{
  "n_layer": 14,
  "d_model": 192,
  "n_head": 6,
  "n_kv_head": 6,
  "head_dim": 32,
  "d_mlp": 960,
  "vocab_size": 1024,
  "activation": "tanh_gelu",
  "norm": "layernorm",
  "norm_place": "pre",
  "norm_eps": 1e-05,
  "positions": "learned",
  "qk_norm": false,
  "attn_scale": 0.177,
  "bias": "none",
  "tie_embeddings": true,
  "parallel_block": true,
  "init": "normal",
  "init_std_qkv": 0.0361,
  "init_std_o": 0.00681,
  "init_std_up": 0.0361,
  "init_std_down": 0.00681,
  "optimizer": "muon_variant",
  "lr": 0.00182,
  "beta1": 0.9,
  "weight_decay": 0.084,
  "lr_head": 0.00712,
  "grad_clip": 1.0,
  "warmup_steps": 200,
  "schedule": "wsd",
  "decay_fraction": 0.851,
  "decay_shape": "linear",
  "final_lr_fraction": 0.05,
  "batch_tokens": 32768,
  "seq_len": 512,
  "doc_mask": false,
  "train_tokens": 159800000,
  "steps": 4877,
  "dataset": "wikipedia_en"
}
MLP neurons of a small language model. Each row is named by its layer, matrix (up: input weights) and neuron, and shows model dimensions 64-159. Each number is 50 + 15 x the weight over its row's rms, rounded and kept within 0 to 99.
Before each neuron's rows, "fires in" lists the words (lower case) most often at its 100 highest values on Wikipedia text that the model never trained on. A number after a token or word is its count.

fires in: "one" 15, "number" 13, "south" 9, "now" 9, "northern" 6, "north" 5
L4.up258:61 30 53 49 37 71 66 34 67 41 50 99 64 48 48 55 40 52 56 60 40 55 63 52 87 19 60 57 54 54 74 47 53 49 64 62 53 54 42 46 41 40 57 71 57 63 42 24 66 24 32 57 25 36 45 47 54 51 31 62 71 44 29 37 51 62 41 46 16 72 54 64 60 37 64 41 78 29 70 64 65 67 63 43 55 26 22 56 47 45 49 19 72 32 19 24

fires in: "family" 19, "season" 13, "after" 9, "site" 8, "final" 8
L3.up398:66 52 59 59 44 36 37 40 68 55 47 57 66 64 47 49 47 24 33 60 47 46 38 44 38 49 80 51 31 26 38 42 53 48 37 08 40 55 32 40 42 38 47 39 33 50 52 44 39 42 51 69 74 44 66 56 42 49 75 66 78 60 50 69 62 46 62 42 44 28 89 34 52 44 38 48 83 50 64 30 41 49 57 38 58 46 65 73 62 68 26 93 53 57 24 86

fires in: "former" 20, "announced" 13, "town" 10, "towards" 6, "force" 5, "formerly" 4
L6.up373:52 47 69 52 49 55 48 49 50 26 99 46 30 85 40 65 66 35 71 63 58 54 63 43 26 58 21 85 56 73 42 20 59 47 60 78 25 45 82 66 57 53 52 55 50 18 69 31 41 68 39 33 25 61 31 57 42 54 62 48 61 22 53 78 51 51 43 44 40 48 65 41 49 41 62 58 41 32 52 44 38 55 62 28 54 50 39 35 41 64 41 54 51 39 40 63

fires in: "of" 44, "operation" 10, "operating" 4, "operations" 4, "w" 4
L7.up26:45 35 36 44 31 47 57 68 29 61 46 60 47 55 53 62 40 61 37 73 51 24 52 28 12 46 84 63 47 47 47 53 47 38 39 48 58 40 65 45 57 49 54 65 52 52 40 43 54 47 71 23 66 46 62 51 43 34 67 47 45 33 68 34 60 46 73 37 57 38 47 66 24 33 45 60 64 45 42 54 57 60 53 31 28 78 62 63 24 62 06 90 43 24 38 29

fires in: "is" 33, "the" 33, "there" 5, "west" 4
L4.up853:52 56 54 93 86 70 58 20 78 76 48 41 36 44 48 43 47 63 39 69 23 49 62 34 16 39 33 77 31 45 48 62 39 92 40 41 65 64 42 44 79 52 30 50 42 42 51 57 62 34 19 16 64 48 41 29 44 52 58 43 62 79 69 60 60 53 52 67 41 40 60 75 55 43 60 65 56 37 54 56 50 53 52 07 42 52 56 37 49 65 72 56 56 37 54 41

fires in: "at" 17, "took" 14, "announced" 11, "preceded" 6, "brooks" 4, "tokio" 4
L3.up642:69 39 44 42 64 31 45 62 36 44 44 43 84 33 41 60 35 47 31 49 66 49 58 43 38 56 22 18 53 58 27 22 62 57 39 45 53 47 71 59 76 41 59 46 74 46 36 26 61 47 35 12 59 41 48 63 47 67 45 39 39 47 55 45 29 60 67 62 47 31 51 47 60 33 33 53 41 67 87 39 99 73 08 26 30 45 23 40 50 50 61 64 58 38 62 55

fires in: "as" 38, "while" 15, "located" 5, "whose" 4, "english" 4
L3.up132:46 28 52 26 57 48 41 21 32 44 65 71 55 46 64 48 25 85 50 76 50 56 42 47 35 79 63 46 74 31 37 41 34 61 31 50 40 34 67 50 41 42 50 56 37 73 49 48 45 67 44 29 49 36 33 56 42 30 65 45 59 47 52 43 41 34 44 43 38 37 46 68 58 65 50 45 27 59 41 41 71 37 59 34 69 33 51 49 45 80 52 30 50 58 22 73

fires in: "one" 21, "from" 16, "department" 6, "form" 5, "formed" 5, "division" 5
L9.up51:56 52 68 55 42 37 31 66 46 64 73 10 36 97 61 59 71 41 78 72 54 72 45 52 38 42 80 56 52 70 58 33 44 57 66 55 46 49 44 69 66 59 50 60 50 43 48 49 47 43 52 30 45 64 70 57 60 45 48 61 29 27 50 46 77 38 54 51 47 46 44 43 62 16 60 62 62 39 99 60 67 45 45 51 43 25 65 76 57 14 70 57 26 27 41 66

fires in: "against" 13, "her" 13, "his" 8, "became" 6, "found" 5, "is" 5
L3.up136:31 61 54 46 35 33 40 46 51 64 58 29 38 47 56 23 60 47 85 42 21 39 25 50 54 32 24 27 61 50 56 54 58 32 40 47 85 51 58 66 34 61 74 69 57 59 52 69 42 66 86 53 62 54 66 43 35 49 63 49 51 55 42 37 47 63 49 50 39 45 64 61 36 16 50 49 55 62 83 43 64 54 57 79 43 67 69 38 71 61 57 21 68 43 35 15

fires in: "took" 16, "due" 11, "total" 11, "did" 7, "though" 6, "does" 5
L6.up456:57 16 47 51 68 35 73 39 39 53 65 49 30 68 57 29 37 65 48 41 56 64 64 44 85 27 33 43 56 53 35 41 28 53 64 75 66 35 31 79 39 94 42 43 71 50 38 63 52 41 63 46 30 56 32 51 72 58 44 70 50 50 58 38 66 44 43 74 40 48 53 43 42 63 57 53 40 43 52 46 53 45 56 39 61 74 67 41 37 46 47 78 23 19 54 41

fires in: "number" 21, "located" 12, "medal" 10, "location" 6, "local" 6, "timber" 5
L3.up76:39 45 55 68 71 51 54 69 24 81 68 81 25 68 70 57 38 70 51 77 57 83 71 42 25 16 80 49 60 48 50 63 45 57 28 62 74 54 71 45 29 47 57 45 37 53 54 69 64 57 37 54 45 33 52 32 66 47 39 49 37 22 48 64 54 65 49 32 44 60 55 46 68 33 59 40 59 35 73 33 64 24 39 20 38 49 43 48 65 61 37 33 38 58 47 61

fires in: "under" 20, "during" 20, "in" 8, "children" 5
L3.up221:76 36 42 36 45 63 61 61 45 44 28 53 66 57 58 43 65 53 30 54 85 24 41 43 69 41 72 50 62 23 25 23 59 52 33 42 49 69 55 54 39 35 74 66 26 27 80 16 66 63 47 67 71 57 65 92 39 66 43 45 61 51 35 44 40 41 44 28 36 24 63 45 41 41 39 63 55 49 17 36 60 81 32 29 38 56 49 51 54 61 38 71 43 48 19 26

fires in: "from" 22, "including" 14, "to" 8, "include" 5, "included" 5
L3.up38:68 42 69 37 31 60 67 44 49 58 49 52 47 34 67 45 52 42 81 56 63 28 43 73 26 65 38 56 40 58 70 44 75 19 42 49 39 40 53 54 39 59 66 51 73 34 15 41 61 42 33 55 62 61 60 49 62 53 66 38 40 26 63 60 46 24 36 68 45 47 59 41 68 51 63 54 61 30 52 70 38 43 43 41 55 48 58 15 47 35 34 56 48 49 42 34

fires in: "area" 14, "of" 12, "including" 12, "family" 9, "includes" 5
L6.up417:67 43 57 95 48 71 66 82 71 36 57 68 65 49 55 56 56 51 61 40 42 34 57 41 68 41 28 78 52 59 45 39 52 68 60 63 52 70 26 83 25 31 62 65 66 62 49 58 71 43 73 31 68 62 60 53 44 44 28 75 58 55 55 35 57 27 62 55 47 43 73 46 33 43 51 40 52 34 12 59 65 38 31 41 69 64 33 79 27 61 42 59 72 26 49 49

fires in: "later" 25, "he" 21, "at" 10, "was" 6
L9.up118:48 54 56 63 27 67 34 49 31 90 84 51 59 31 58 38 51 38 17 66 67 33 71 47 29 44 35 58 65 66 15 58 57 80 85 43 67 78 57 31 63 49 59 52 77 43 27 43 55 55 37 59 35 35 44 48 42 23 22 25 37 42 22 45 38 48 43 64 43 45 47 57 58 52 49 31 45 76 69 26 43 51 56 55 34 47 31 30 45 42 37 80 49 34 78 52

fires in: "he" 22, "not" 12, "she" 11, "served" 9
L10.up620:46 30 49 38 40 78 54 48 33 73 59 44 37 71 40 61 53 41 54 70 51 52 24 54 35 52 58 85 63 54 58 31 70 76 74 71 67 40 21 28 32 45 59 44 29 45 56 46 19 66 67 57 60 36 51 62 31 50 60 78 55 35 86 57 34 39 49 59 31 67 59 40 45 32 40 41 53 42 63 42 61 47 50 38 53 52 60 39 54 40 47 65 50 36 65 52